config.toml
n_layer = 16
d_model = 512
n_head = 8
n_kv_head = 8
head_dim = 64
d_mlp = 2048
vocab_size = 14254
activation = "tanh_gelu"
norm = "layernorm"
norm_place = "pre"
norm_eps = 1e-06
positions = "learned"
qk_norm = true
attn_scale = 0.191
bias = "all"
tie_embeddings = true
parallel_block = false
init = "normal"
init_std_qkv = 0.0223
init_std_o = 0.00394
init_std_up = 0.0223
init_std_down = 0.00394
optimizer = "muon_variant"
lr = 0.0125
lr_mult_qkv = 0.4
lr_mult_o = 0.825
lr_head = 0.00907
grad_clip = 0.5
warmup_steps = 63
schedule = "wsd"
decay_fraction = 0.395
decay_shape = "linear"
final_lr_fraction = 0.0
batch_tokens = 262144
seq_len = 1024
doc_mask = true
z_loss = 1e-05
train_tokens = 968200000
steps = 3694
dataset = "wikipedia_en"
MLP neurons of a small language model. Each row is named by its layer, matrix (up: input weights; down: output weights) and neuron, and shows model dimensions 224-415. Each number is 500 + 25 x the weight over its row's rms, rounded and kept within 0 to 999. Numbers have three digits each.
After each neuron's rows, "fires in" lists the words (lower case) most often at its 100 highest values on Wikipedia text that the model never trained on.

L9.up2002:503455500474507507501498500493496492527534476483503494501478499492513524522519568514510475528550539489489480533530543494475481507527506474503490517522485486473490506480516512498487519497474527452536491458490522493513522514504511459523561507506480517511527489495471496594497530510463542493500493524463506511503527514468507463468482501506533486478455465484498574479511502490493503510474487456523512519489506480463494495464458504529487454491518487532511483516552500461488519505493521522493512569497444511485480490494507499510440486527497520506516453505490484510484510493526483523
L9.down2002:464510525516464473497476522489553487514539501465501495492505472516465497528510484459473481506468470467479502442429452482487482525515507539487510474516479466446475476495496569475501527550500487479474453453496533535488451492464512534541499458507487492465508505499474481491488453480538508484517492518536486490506509512452492501517514467509497460512552512546491460527531503549567477493518499468514491497469519515502489535469519544518521506477504483490487530499482514503514506498536471486480529479478521507465482473490486503475487532542487482504560522456475469449458522518527488507
fires in: "it", "which"

L9.up555:494551512518458499503528489492487479520463474483534521471481537525458499488457499526493527468508525484492496454504482487491520491484528513464514495442479486493506553485542501479522480485535532523509475476522455480472506507498497523507531501515525480493517515493481487499461499548512502484480464533482461496538535533484477453546499498485506499499541527481497449482518540488485513518463539571505535447528533539499488504517489457510474461524511479514501507472501482481521467532481493480515495500481498507471450468505486453499518480524499498499506480470471513512501485521475500470
L9.down555:448467524503522505550511518520568542494482520526480485509508497528508498541512487531502527558475498501487488498536488522485503504503489483495541468512503508507486522481530506477471526528482487472495500453485516540497484529524493520525492490524508496534520521464468488504521541547499507496481472484548475515468488531535531495487502509465503492463475520487495519525513557479511502513505511478466517515532473484504484545512469520484527540494479482430516475498521522505514518523480527501494506514480512547497461541496519520429533476466471458489511483504517515514473516448491501489
fires in: "this", "an", "another", "that", "molecular"

L11.up1408:494511516500490498526511538521512504524525506532521539501480493487568487508508509502521509464523507508546461551505531510506508506501452506459491480471492496437478458464522505496508500521516485486550481492513481476487511516522540511509460477477503470485498464540468497555527539557545450559495507455476505496491498493532507518476456472477520452473481543489502501489516481509544517481512472475488482492509498494460517493515516488498508513495564480494509490555473494531484507500513563472546519494524517488517550477488553538477559494485491520544513508523501522499480486532495511494
L11.down1408:456472515538481509517506521494497493473439477478534472477488491537478490474544524480484530520494479517482518482504515486519488471488514503487507514493496514568547524570487497522475494516510503542464550507489513567491492536511483500509481514516518487511508515513499530488496476508509555498468497537482530464483536484525504481536516483515503539502511473481481538493504490515441520493473572520547527533463499506549534476485519530508462502488469504546534471478529510503502503529510486501470493505443500508495498533489463489501448538512535489481476514479466507478477518492497486491
fires in: "of", "at", "in", "for", "from", "by"

L9.up1742:535502506580507492498497511479493487509489509493495539500503456539493470504443498505494527512502501498514464517481520484544520503505514498490490501478503452503472530533518535502464495495501491502449485492510494523526511493481499525504502483491504517518514489450496518532525520504476455525506480488484565490472515485484486532467507526516475465488495500483491494527479509492542489541484497513510530498520456539477532522508524537520487499502457523524494476592553532487474492500507504545560489483553474513446511499490541504463514479489533509486487514485481477522486455505515519511
L9.down1742:481532485475509539486488485436546507470503523464503500457530531494489491489485526481546508478487508498497495477517483504523477482540509523524503501505486507507506454492489477524525497510479520534506536481475484491503466478504511511468509477553511480503498477435537453549482497546501510569510525491495507491514465529480520494515503478512502524502548529513560476484494529487550529492532506508513489507521522511513492454502525523492453509461472492537503536495509504520471484517468525480505522462534431551512515485516513474478462449465530516462515478503536507469482533472505482543
fires in: "also", "and", "only"

L11.up431:488484548469513494547490515472507519505518491468515509444504534484481510478510493473524510522468503470540567544520505497564493537548469505442520495485485538498461516520494528525503466573523527496510502466505551477493554505469515511498491511483476488518484473517498508521507491482552482524520460498528485505492495507518513505497501504496498482481473501474506481520498424520530472496485535477485488486472533494490474509489475518487477517506516511516523537502478484488523499543561478560514547507486527551532493490451508485502496498499532498511435510475510481497494506460528526476
L11.down431:525469551487485521499528524500483489514527457479512489519511446482504494536506484507496468483500521517493463522474502497486517485459522475494488507504496466539514495507530493493525512473502495502477479462467499493499448505511480484521531473505518518489521497505536517535454548481465546502452538526491509478525489526505512516508495511495508493501513489522509506478502559458506525532534522495524516532520474483518510478514492520468514542533493511515483521518538545501490505487483490489480483509516470459488516498478492522534518457484523513494557488493505503514502476534478483477
fires in: "to", "the", "that", "which", "by", "of"

L11.up1630:480489504447518498487528566522469508543540470521495501477486541512477544500535485508510489493526483483498492518526500544529486488563487537488505497498489512515487507495462523540491497533484490503536504497494531426518538472540522518476483484454480467481520510526557500474450518459459514555486523517507506520464492548475487477537496518496525497517472503523539502488522522520540504537504532452508524519497465513490483507449489537519524510508483467488536505529516478521483464527470481505522489502497508506521529518522528565542480496508514514467518508457523499508511488478476529494
L11.down1630:486481517522492486517471503489515484513480476522534470463468491457500502507558489497500536473471506476529464500465523512461551505462497511488544495530531510510544473524519519500522520515492474478520515464512490493442527498495519491528498532482476519486470467497469502503504507442495527480514466511470542513508527468545517469503550520486505501515511499523467522515463526510482501474519445489493498492499538485456513494516494475513460503517511546522528507474473519494522512513555520529528482519518479481490513522504471476469498497522529476497459510492492523501490507525514476506
fires in: "in", "to", "and", "a", "than", "for"

L11.up1193:510493523504440530485510475508529515520474491535467530424537495498513518521507490512459515503499517516443478504513494516502541550479512490482503508507520475478528500500475499527516506509484491510518504451506470455512536495512515537530503489477477468502485479480510471523461495473480506521482452485513477519478512517531492508482508491503454485527500548496534456497494461507504491508505482521478557473537493468497432484530495540516482546550523478503524491478461493510541496506539472515498497519488491496507529430459492485537489466532504523496525484511538512510537472556481489523
L11.down1193:512491544482533476496484525498483521501524461524486565517510601513523417496535498520541490517513492500544453457505504470461521498519471524469490488482485576535499527474478505507510486510467507497507474523495526513484531555529530511511474536526532509459508492545498516498479490524535501474495466543490509524513491490506502509511453522471493499526478492533474509508558523534519518545485502475506519502490472489467500504498496464523515461514498508488447523501493483504471498498490529495470485493527520529543508484515497516515560455485496501473445520506524495533469500521450511473
fires in: "an", "anime"

L11.up1737:465518520479476504531464482477498468531502495478466535491502531468472510502465481504526498499512469484517530528459524448504459525510495486474553493532433512482490480519522525462522502527496469476503514474471535442546538485493500484486531472487494547530461505513436527496500531500515497586440478541502516502526492513519461494524488514494503504469526486484534497495486475479493519524472499484521464497478510536525463509493496500520497498529504524532475479523519504470535512509508515504523489494481484525462533516453490492530503487515485511491490484470529523517463476481454498494
L11.down1737:530490481513523522508542479493534473487509511537515502473508491515539489517524462500532440517484520487500494528494501501493492507475526493477500525492487506515492489485546527543518524505468525496474481480477506493511460500483493496510489525562486477475513522509489490480479497480511526456531494503533532475490521507524451512494485483477487498509488483506506500492480550482511500523500506462486545555533485499506499492482498508512450519488469471511518473488503472511446494511502499487479514572508504525554481506536436477482497505501510515503525508522491448511471479506482496518
fires in: "which", "that", "can", "would"

L11.up1919:503499484487508480522523492529499506504497483528503497487479481538452481498484513495513495471481459512504484491524496483542488532509507501534487462508493493470532474520528516492528465495443438489468483533502487512507552486504503520503489467493506431559527500519507486474508478489498533510463471483464507528563504460504542554498491512507478502469512514481506521543536491516491498480462545518532487467449520486570480498496502473491497497528505514541523517501546488491516480481504495573532504486517500500559474507476500499507512534480505477516482464507499515537511512539497528475
L11.down1919:466508531491482467527507536500501531502500499478456477519495505504463486473530500453495510533512537471504511520474519502472518495526505491531510501516491528522508482495501609494453541437510499494522474483481544520511492506490482471504498500514507516519446494489496499489539534511493486503436489507483492501475487497497494545491496482553507520524511512520507498492482564515499502459507498495503509509509482487492496503529476528491499503525528522537485551544538501507527544492486510508459493480519512506494508517516533500532507507510488493453505529546497504476484539517506518505
fires in: "was", "is", "being", "were"

L11.up1754:455492542552477513491452475527506478488529500524498532474494444488496517502496533477531482480519449485482493523503492535461535512550484494510480548471513498462490514509548443494491489503485532491496519499518475503537449537511548523468518497477526529449484512470474484513479447453493527498497474504518486502462455467515500476479494523528473493451488519476471532514509471504490497493456484469530499514498515534539493513498477500510469517486532515542476507496504579454519537508512484547489511507559508529480503509502486474487521519545550463490498512486475452498541481477547523516
L11.down1754:512464511472455469512546511537473518457489494506476515486445541522517532461482489459504511490483512507514534536487503590512525480507543501481501469477501539441533533529516481520515524472513495488513447487492495484500489480495484470504504502476503537507550519485481503506518507475505454525504501469541495473520523529492512558511532486540482499520489481476474508499504495508458484514497499512548488528491485487498541503496500529494571495546546500506501491494524490536424497498507471518516507494500471505496538541467451476469458501491497566496481519509460506492506515501511518513
fires in: "in", "to", "al"

L11.up640:491484474474518467493494571472492579543547529500501532497492485481532480534478503499495493544520499503461453457485522448506534507504515510493492482466479455470470516509516507536488486517489470483510507502469499489458533516505552459509508485525519525520483474484537449488512516522499506506478498490485474479495483491512473509528489507448508519567473492481486515496497482496491516522497524480518512485486488551498481501481508497498500512465500469503545489529464511501513517561528504509482484498505515488472492517453527509504497512509521457512498529514512474503459475509497511493
L11.down640:452513521492522486470517511519475537532523516515519468492488506538497519495558497492484503516482524476479500502524457514457492539519533513500495516516536534506484483485517517504493472477497501512501461513491480518492460493476496536464508505492496503454512447498484469486536475480494541443496493482472505553514487499498499514528496457524507490477470509467539505477511502536501450496507490483475483493475474460538469468500573475509484506519492449504525470522526524521512506474507530482492525550517536502524485508485505537514519507525502517475507494466512486486509478492532517472
fires in: "it", "which", "he", "that", "from"

L9.up1032:472472535507517503481504519487488500488503460507491536465515485463506456519489526516487467536482500526469535538477535489515537453475450466475545556455488509507500476475517489511510467528538483497479482454468539505500474525514551497482478506473472512504508492514476505543487531483491543530543535512523548529499486510528489528519494494495449504493438524495480556505529523522522503518456531512503517500467473539526500515514489502518487518527541529535501501529524525516492497514516496499487509477494495486475496464484511476518549470468519488502489561516514500524533482470469485539
L9.down1032:513538480504488499470440478549452481515498484493496488498480513493481554507452525458501461485533510532469449474505478473481488484519518486512485491478477523483483483500532531515506530515481484527490475496491481464488502494483516460523530518512478518522534507480557503487479500433522507518525498502525479453483500498472501478506478480487453537495476496481525460499491485514499487522539531421526463516502513509513495518463519509482496502479521544484513538484493507471462499500518526488505491490492563489510465477495496468530481527466475507504489489517484509512551534517518505510
fires in: "that", "to", "in", "it"

L11.up318:505482495505483486566505503513490487534508524483496497501518499514477502491480494528505515489531506524548478506542515538458517505538501500478497507559518491509512511536497503499492464565538491456500524515493486454507476477481547510533517488458476500503534470505501513458541482481483496519501503503499520524501463466507516548460492518507468490513455527544489472517508459506492538486490501491465519462534506503509505565480474568508496514516502521513551505513496473542475501527460514488499498516531485496538499512476530475514519500520511501527478531475498511461497543510512534515
L11.down318:493494521501515520485490478474473534497480505505455491480484507494480536476487457519516510489473490508482525509513514503494483468466531457482495463483485477498533496513525486510511504518498520528498463482470513488483483529491456487474530513477485508547500468502546467523496524500510497501476505500518521485468527463518455494509500464494516480462519484491516543501491529503511487519498481531535507509527490492530541487503487511492499494512576501460498512519501522499502469474488474491461549501466498520495525449453484498533501476541504500524544462531501483529503509485530434448
fires in: "for", "during", "in", "under", "over", "to"

L11.up1531:468485506488508567524509495458520541469467521503506555518525507499505526532530510519500448488484520503506518511500491499492492510478501476429471490474524477512501513518568512497521468543463479518495510454513484498514516543490520508510496472504502533507508489520487496491491513519490508561477494486535518487469486510534445540520530515513446464500491559480539482532519487492545498492512496498488488535486513512531547518494486466521475525536525483523495502479502534519496497491492472539475536460494482526476517502502469487495493483512535467467503476530493546517475446485477511495
L11.down1531:502500543496503494536504554577511498525534514513505524547516468502510461507488506508480507458517512538504507486517511511466508461493478502510500502497521501489533499483497495485477503482515454484496518517501533507534491491458480528510510497476478536509443516501489504451505469492527484491505492476539504511517494486493487492523501483459459497531510480506501503525513500513494472520522495514486527524514515506468483469525486528514450508463505443537505478492489482510516517508493507500515475475537530542547465497448482464521512498470525512511451502493509461500535523488491446513
fires in: "an", "anime"

L11.up1817:461550519462465517455552490508474515495488512512490522532531481474490510510478485465447481466461514477476467503540489451519498500546547511487466460498450498450458489500450482538509476509518523500512470528475541472480480493478496462506460527504523488482491473496512493490473516525479482477495512527480510465522494493483474464506469529516484508462514515462471540516481476513497487516476513488446509456535519507497477514480478469524491508493493520475497481519479479529470506512467511523502463479489511557483490481488542465522530521531532504498520505511459570474473499474501496465
L11.down1817:519483512505498477565520490493471476533486496473543530482523490509553530501523501525500503505507534532481544462491509516474496507467497568500494471505550522517521553454524482478471484498524506516564511480520520520510510510527481499523483542527502488493506464468471512513496526472512524491516501503553501530477543495503548516478554454506497487488482446480489475483518503514506506524494530503499491487512470473544499512506487485502483477502545470501519513458494524495540481494513489481547509495511502490502496516535516549502522494465506475531432519469504473512520517546488525495
fires in: "at"

L11.up1386:528465489478522488533460478499492513479511500509498540454477485489486475472469482507502505443531457567503500542510548484515494552513484486472474486493514518501459498495495508509469489489547513482533487497496476510487496493525496478491453535486511488522514509510505519447460490484528518539528522504501535470491512507510508533498521539507484481460516504525448479470526457503489470512475465486502505530510524514534520522482493501516488477540492525502566496511491525539466509513492523549499498482493498524502537462525474495544504486473513542477504526506515473452534491527466508532
L11.down1386:445540483526510471477485524504473480523487490465512474505544504471452503503534548470520502520479517505520512542477515520470500477518491511538529491486495503484517491543507517531511544540486515524490491526524492497490502501462483478531534477479481485523507483535507513500506480483525491496507473457514496467527496505512510524498493492480492495546526461515524477510463497510494477478496507482518479449515471493492467477503491498489489510472517493520492497479478497488493485519541504514516511464483472479518503561476538523504519454516533527510480464533494491508472486515512513469
fires in: "with", "the", "for", "on", "in", "by"

L11.up809:453474491494493477505495499505513484482498504485515566507501494507516520480502543448512497517493504496514450504495482500502460482467484495535507529523505499524490496512518520520485485539497539438514447536460532460518527517452497523526527520463516482504485485503529498505541494516511544486518536531499489494542452489503489506469512517494506532482538458499516475493499527496502525442505455491504502544513488501533533476487500508506452500489531487522532493522550490479509519491502481497512519501497502458537508498459465481544490541483492480517506500513517521554501505526536477467
L11.down809:522494511468480506538490497452493501481468428545513476540475506445493471526494483505506516492517504491502544511484486501521473523510561548478501525524518508467473495491527509501498536526450491524550535477535493533487442494513489511454477530518545454503530477522504484523460515526523483523510466506513500520508511484512551481533515523550483496523515528502472495539490533472442520488485475533496510507500523483512496503509502525491510534488521544444450514496490508534512490497493543551529520536531498494476485491519466512489534491501498510466495501539477518447476470533495473496
fires in: "the", "and", "his", "her", "of", "on"

L11.up137:532505575492472513486473486541485547489498473523442511486518507512518481478542510513480466503488470480549522521532504484500483515521510513493491485471491524511508459487501532531504452492489473498497496531513472482492463493511496477450476501504523509475509497548532519488479518525510482538531519526536475485522480473503531484472488515451474504499538472492507481502503491506524490582508548489488489475467494501437498533526477524465474505466475525486463511538506547445481477493510505492521548464442500512509514484505480502460519477480476495524506465452498506529456485510488480515
L11.down137:482495458482509493480525506430510479520525526514499481497483460501522522437483481514461486513489523515472459491481519529509477524479479504502504518549539470526497531487491486498487522478504485495524552489434472501484531467487535512550533473445482543504459504498462491464510499483491507493506502512472549512477543482497451509481511518514539479549506498500504489491574471501497516436457480479502493467475491516517503475496509474526486538502502507478557474517483518506543505483549471499496536495557527488488484529516505512520473539469472506488531502488501433478497478504521529524
fires in: "of", "the", "el", "as"

L11.up672:538488504487493490497455495448477535507508469498511472560516539531493503509504490482503545492475508541466466499512499475457497498478518486446523526487518478526505538526465466499504484567488536517437502486469495537483515487495508513514488517528532472526512551472541480523503486495504454471490458488473513519530532545537464519493499483469481479519478493505510474461502496483486451538499526449477490468526466499489497475495483514533547479529509478516457504500460462520512533519531504536493493482486519571476472500521516479458556519493510472483490439503514522480433463495501496507
L11.down672:530490508490517488548483516513489546488467481514520521517514483586498490506464482534506494491481518484543460513541528504524527513476518523479508494509532489490476545479445496445519466517461523518460497478500516519491513526508495560515482527567483539515471512508493492510486501478481489470499490484502492500513495495528504520521498462492505544502512523524503509497516510493473497497490485470513500487497499513503491497521509518512493482521503499519472470456500460546516484538509501499504469470490459533482502478495520513482533555452521450543464543468528511540436478541507487484
fires in: "an"

L11.up230:481506540480549526479521481486491515499546504506471474493474523522520508511520547488505469511484437542537491451525469494515469494542462476541499497545461487500483487484493553463489511537499483511469489495482539505446538471493494517531530481505459524498473442472472477493468486528503481495479492507489529477474551504507455488483478507472481463508502504441448519474482486503466497499505495497459468486493485495493472503486504507513463465547478550510547512480499484502490475512515489523481450482508521515513497512478499498492507520555508503531506464479499509501517499488452494502
L11.down230:521478519499471513477501475476481534527522494511527530507505495470515517483505475484527481474503508527475473497500500472485491504509511528461553511489522505513506500543490593524495490512504460501507490477518490496540502501484519523497515544460527481490506508514509522549509490470502494511474485530489509455563497481473491508509525492531503546512510508481484481547533536495507526532503488440553498475530493546496521471503532463503551483494501490565509520485525489517563503519501496443526539469494498475509478475478509513468515493525480496489553493524484503548452537478532505531
fires in: "he", "to", "they", "had", "is", "was"

L9.up1195:546533505509521489478505522509460504471528504534497497475503506474481505504504533471453503496549443550509539486448473472512530515531530448541522491498470475514493477514476517490486502532489489442467479505507486521495488462492490518439500525497495476480479479496518510500570525534491571481458509507470490523515506487511440520524517534466448505525474485470543478526478481519501460498547520485466485484478506482500549461485507496496501519509492514494525498544522530520540451494487527507516478492516557491481501468483543499550483505514498503480491486507531517528531502462528534501
L9.down1195:473505487480488468505509516476472477518428484515469499527487499530510535482498473462513504490468520482494481525517510491495489515481494480516498511461537526465480507509513568521483486494487531520519506517535507563495531532517489516495503473498499508562453498502483482518512528526510477503508439511497524448497517535549550515518462429544530509457482541513472521476511494476462470497489476502515512464524498492540488558503504460485512442514515516515510512540497531502519488503493519536522514548484514498470495487504516508496472500472495473510497453493479471533485499496514465455
fires in: "is", "was", "are"

L9.up756:487485540498500438519500542482531498494508488489483505466519483504476528475526519496476494521533472518462442471498557516479476528526479489445491483527503512484514483476503484499494507532525504497501548533552457500484518492532554502482463560494524491529491509490445490496501492528543467544515466531513506537477475486536526511564542522463499527507488463502542452527507509536480565479494485503499489493452501534546478542467470539483521517458478498506505505508498520501525522546476498503511519508462510510507479518530479519518516518556523506515524483452479480476494516517464520540
L9.down756:483479571479541483541469556506517533520513454489501499479497488452472487504500522536534471496430514485507515537484509509433513501494484466461497524506533485524499504510506484519532469515506484518500547496479464465491506517531482483502519536420481493472522457559499541532504478479438497533476471497517532497489474495525477502530487507500510526510476479489447455527508475502492493476485509500496499485470505472486523502458461500513499517525514510507508506478451470533467461513507491501490508530476534524542475523457496507522497506525503508489517489479507481486523490534505476524
fires in: "in", "by", "on", "to"

L9.up1857:478511512524557487481503467487505499498513506496496538500486468460459498518440513535473462515500487494516475454476502518516490489507505536459504480479484561504518531473534504504525486516474518481545529477491495476521493501518532461518524487518490494484487478458526528514454486480516507525542492520527479524488506505490511456536472529489530511502519458486522512516493500520511466508523481545511512497501563505465499483532502532521470490486509470459523483503493520486458510555456474506453522523491513478492507506462431498491492529484513497473506505479505488510467490424505563519
L9.down1857:514499533526554530465464504502523517501516465474527538512474460525502479544492494504500501512492518511476504495502506525526496498503505541462469551519505481505498519491468553476527503526543457489525454460466512455484523504458507513494477472578499539487509481465498492511463499544480467467503486522512467519517497467514478458498531478534511461474508470489483473470520470512520515490504487525468519520506482498508501491475526494466472479467490494489505521446489504461500486503497511498480482526480557492514507493493546539495484499520477513479478577492534506542487539463468464458
fires in: "this", "it", "which", "also"

L11.up1678:484495525458500521554482540519464519495507491498537501523521497494502544505527537501524527499501445494524524522553559517463469496502486505532478530537490531465500539503475487540521502528544516493522486508513516463489495490484505478505453512465503499502514483503516543478461509470480478556445479502489536548499540515498477451551540523486495495473492482505511442520457493525481525508527502444517482510514511500491477535500490500525492507516494467532515552512457481499443542507521512486523536501470491536481481493508525500480522472521542490521533519515480521553504493513476519546
L11.down1678:506489526502497511498460510534518451570473510507553516477533539483529516500507537480494486510465513515482508508502485522476448473537499503483497490505513465491498476514539511499492461513456526500519534512533475521466569526532513519471507541523447476502486510494520562519457511516499548473486522486503509484515523489519516543489474491520503519516468503475456499504477513476497489496479551471493505464494517541517549516489510527523525509532495495499519503497471451516484483511514499477507520507493512530559499504473518492520481501488488508504498539488517496496485529500504488474
fires in: "in", "of", "by", "for"

L11.up790:502506524484499528459491509499504474517530517478477523511478531516492490441497505461487453499441502484522486545507516515521510484473531534461525457500529509527464499523506556496526487470479503468478466487473536546530529497493491474490459478507505530520523504505552508472542532468479493472488486493449522506476463483512491460504493496456494501506532479489504494446515494490525506488461468514489476528515490503475491478514521542503468489453465487509529481520506492526561479528528495539525484498487548492522483491472496492498457453476527485481529503446469505482498498546502535484
L11.down790:485493507492488472514510463547515467506504486522510509504552471495510486486487524509536515466519513477493518476516490541523492516539487493529516533499508470438477441521479499469522555503514454505473514503514515498529451548468526480525476529527494500526523510538510540516534498498515492499510463499542528534545536483521489514500539476535508516501470493535467544527492509491485543460528498482529486472520528520478519555521527482510496516555519512517480504485514494510518485518518547546450513528502502498512523510507518498530496482485477535528444561479525477476506507506510491515
fires in: "is", "the", "as", "was", "are"

L11.up329:527511473540526484548527495487495491480484495532530503492474465508480501473505486469513523515458502467479545492490496510500488514486484460467526455533459485538489519511517537533495546503488515505507532559512533471496495475549464518493504511521482488497509474533513533514484500451478523538496510502482503483478494497508552485511512489537463450513480494524486508505540527494463494486503533468474478510503485524536489494493473545534446534497515528491504504498551477547455465472453523550517491479468518508508451509483468514489466510519487505496518447505494503523477492489493489503
L11.down329:505532482486490480484510497523526461539542469523514536471521455509531522515516503508488526547525505533498460518513544471486519494514524479479524473470499490461505469503497488490490508456532468460505523505508460485487533538478565528489570541541490497519515483496477529529519520497481531543468508511519525471498488520470494489525495503533491476490535496545508500443535535502466516509498506458497493497492492538498526485491511506508487527537516511503505518552535486453485477522498532509481532509527456539506491491527444534494514510489525513504492484499499483501498563505529466472
fires in: "a", "by", "for", "while"

L9.up701:472487481493509527522516502534483485492464509482538517508506513460501510532453471468501476532526483489569499507546512529484455487469452475488525487552495483485499505497504516493501477548565478488481495485492524535444514493500503498528548473502524513533554533526532537540474543464509460499475488461491515497492505499505522505430511525495490488493518516487509472514506484493477538501500530489501484524478520539538488548504491503496453462516459521502519507467484513456501551483506490495543472494447488512477478468430473498535499531478490501557516509487522482494528501482475486555
L9.down701:523503526475488542502517507491467526488447528522511532527540503492498479515490529475490522470464554495563494516482516488536488509471466506457510515545472534476512503469486576500490484524505522505463509513497482469482507504477521521509491499537532505508542457497494525518463492571514503484505534499502491493490506495513493488505494509516481518484497483485475527484468518480482480480506526519532495458491533497541503501496481514487481512470481532512484475512520509496458561525492479488504453480475454498488473451476513512500512514517548530497520551527521512536488543448505487517
fires in: "to", "and", "with", "in", "of"

L9.up240:474497543513484500539487482496536501469538510510462533501477530472510484479481499475468502505511534504479562506532470482494486511488512478489500504481481494516561511471518476491546493456490542501497518468532550495493503491519539543434488531503480478496492526452531479490483512489511515487508483486471525472505486534531514522506471517490527503443514462566485511495508485528494495533476512493517491465529530498517521463533488508489505496533500459498515494542502497521489556506492493536532519489488477461506491503465469485525505538470499514521478531541516503508489493483461496494
L9.down240:524512491463478552531519531509521461502490504541534453461522499515502508515546468536485491497510507514512494498525477499512526507508433500513517516498539470470490539489532514484497526491479509453466504495532477457492490532530489489496479496548492497503503547516562526525519521504536533446488498505460514527480498507479491552516498494481517493488499474465489512515522535534516506444494502507526511503498477509532467524491502537482559518547497512504533511553459474508511495484460524527505516520515461472508497496524534515505486534494518527518505524509523489482474482482468499501
fires in: "the"

L9.up740:479492524520498447502516503491527484444452445493553504478532507454496500523467521494515510501475483547510474508503489494516508516512491506477457526491512484494504514535510467515504447491499509504465508478505491529480472514491531502475469494491474530502527423507536503472489473532471501519523532514501527503507539528538535507498446497496528517444515521524469484481561503513469529530514491500520514510445453529509461537516494490472524463504540512465538487512500494491501488476557458506484476544507500509521492502489500488480481488468522500507527503510489516490494476520510495508
L9.down740:504557472560499467494504488538503509484502467502475503486480475502503577475549444472494577524499559522492502461547484460525502508521501502465489505487483519522547522482472454493518495496509482537481454490481463468516486466456532485502495500517520474499502464472526466495476502507452489522487506513529491509510462555466507459489523509527507507481488487494465511488482512509517522511549490509525477506512501495454505499507492467552493490504497501474532473525455511471506507517471517492514499533456498483529526507501525513468501517491510495508480459493457475507530496447508486463
fires in: "of", "in", "to", "for", "at", "as"

L9.up1750:497519529457485510505469497512509517476491539488506516449505490525461463483489473503551479564497482531453498477480488512504479494482508512551454496460532528535524472504529502472459477542510503516521480525535470486522485512521493540501486534532502446500515537491476513478508478508517479503487494501494480512468451497492506521509493529506479484506503476458498519525456487511504520505497502545498483483476512484451531537485518522494516503481488496493504521465489523534519549460501516511550520541486531511466494540531498514472464533533550519543550501468508531506505476503513498517
L9.down1750:506503495527509528486537473491479496596492495502554482504498471512521453502553540506467483514498503526562471556507530532461541491521489526485524505511495507450482515479494462544494515515509482525529517505496536492469525522480496507516481526470490566476496503521507466504506471473526552491495489485473522551492507508525520479499489484519505504525481512548493540464496519491488497523531510533475496553497489546474469502526521484510522511493522488498526442507477460463434497522509523473524487540520473496501507452546536484513488479468447484488511536510527507486516540536539503490
fires in: "at", "to", "in"

L9.up856:497469512520519500498528490508473505515496484485520530485510478510488480528472527519495494523517512482489536511502498479532529518507485497524524534512497477525494514481520521498481510519476526510476450492485507503502533495449498474499512495477483472515502513490476481491478538495475463527496487477485513522517441551482520483461523482512530484462526464509513483486509499503492529518494488464467437507477508485525489518530514491476506515487525505539500486516558493479517542528528500507528487504496442447493521488520473499510523505476498436546462519480501500507486522500532482507
L9.down856:482531528479496532512491491530513482503487508494516504513503483555518491517469498492477467519474512478524511423489512495528487482474488526499499470468514503539530508516526531517499498489509454483520520501517505507470478510478509493489530495479518524490510469533529497534512496474496532497512525539531501550475497488447495548534481545533519521484507500506542537533497488475487481501500513474555516474530511454501530514512519483477501474480579472464520511481494493484466458437467503488516475499493538505445505457547502505492478527470511490498478526496508532508533503497531504475
fires in: "who", "he", "only", "she", "primarily", "up"

L9.up1258:500522503471538491455476510473538499520533514519535514490466509507466547517472455458472530510471493491505472497433489498554511476497519451538544505501509476454479492546553491531524494493521502465460477498475566462519527523503488491534484540503474507466469528536556511495481468463481530536478447474502474551524531542538473508487458522517503511465497506517494522557506495510491530481426472495502452543531480527462522470517476500472499519500478488493527478477499482511534453509514501522505516479494489499509523481523472528479507472487491508489508493464476513511502484534479500508
L9.down1258:532468531539473520504521495475470500483492514509480508500524538498506490491506504502490482527551508499499474521497563488491528497522514536527483496452526504526470483507509521476509497528508493523507523468501490490497513510471488471526525488492538520522514465489513513480497538544492483478501546472525513490514519499498474485530504480522466504488508534478485515465522512472453474510536473505523485497540525494523502521475520532528496489492497484483513556505504485505519513497487518473473488486501502529504496460520522486558487528477517492492515506502511520516464537475489486459
fires in: "in", "and", "on", "of", "to", "across"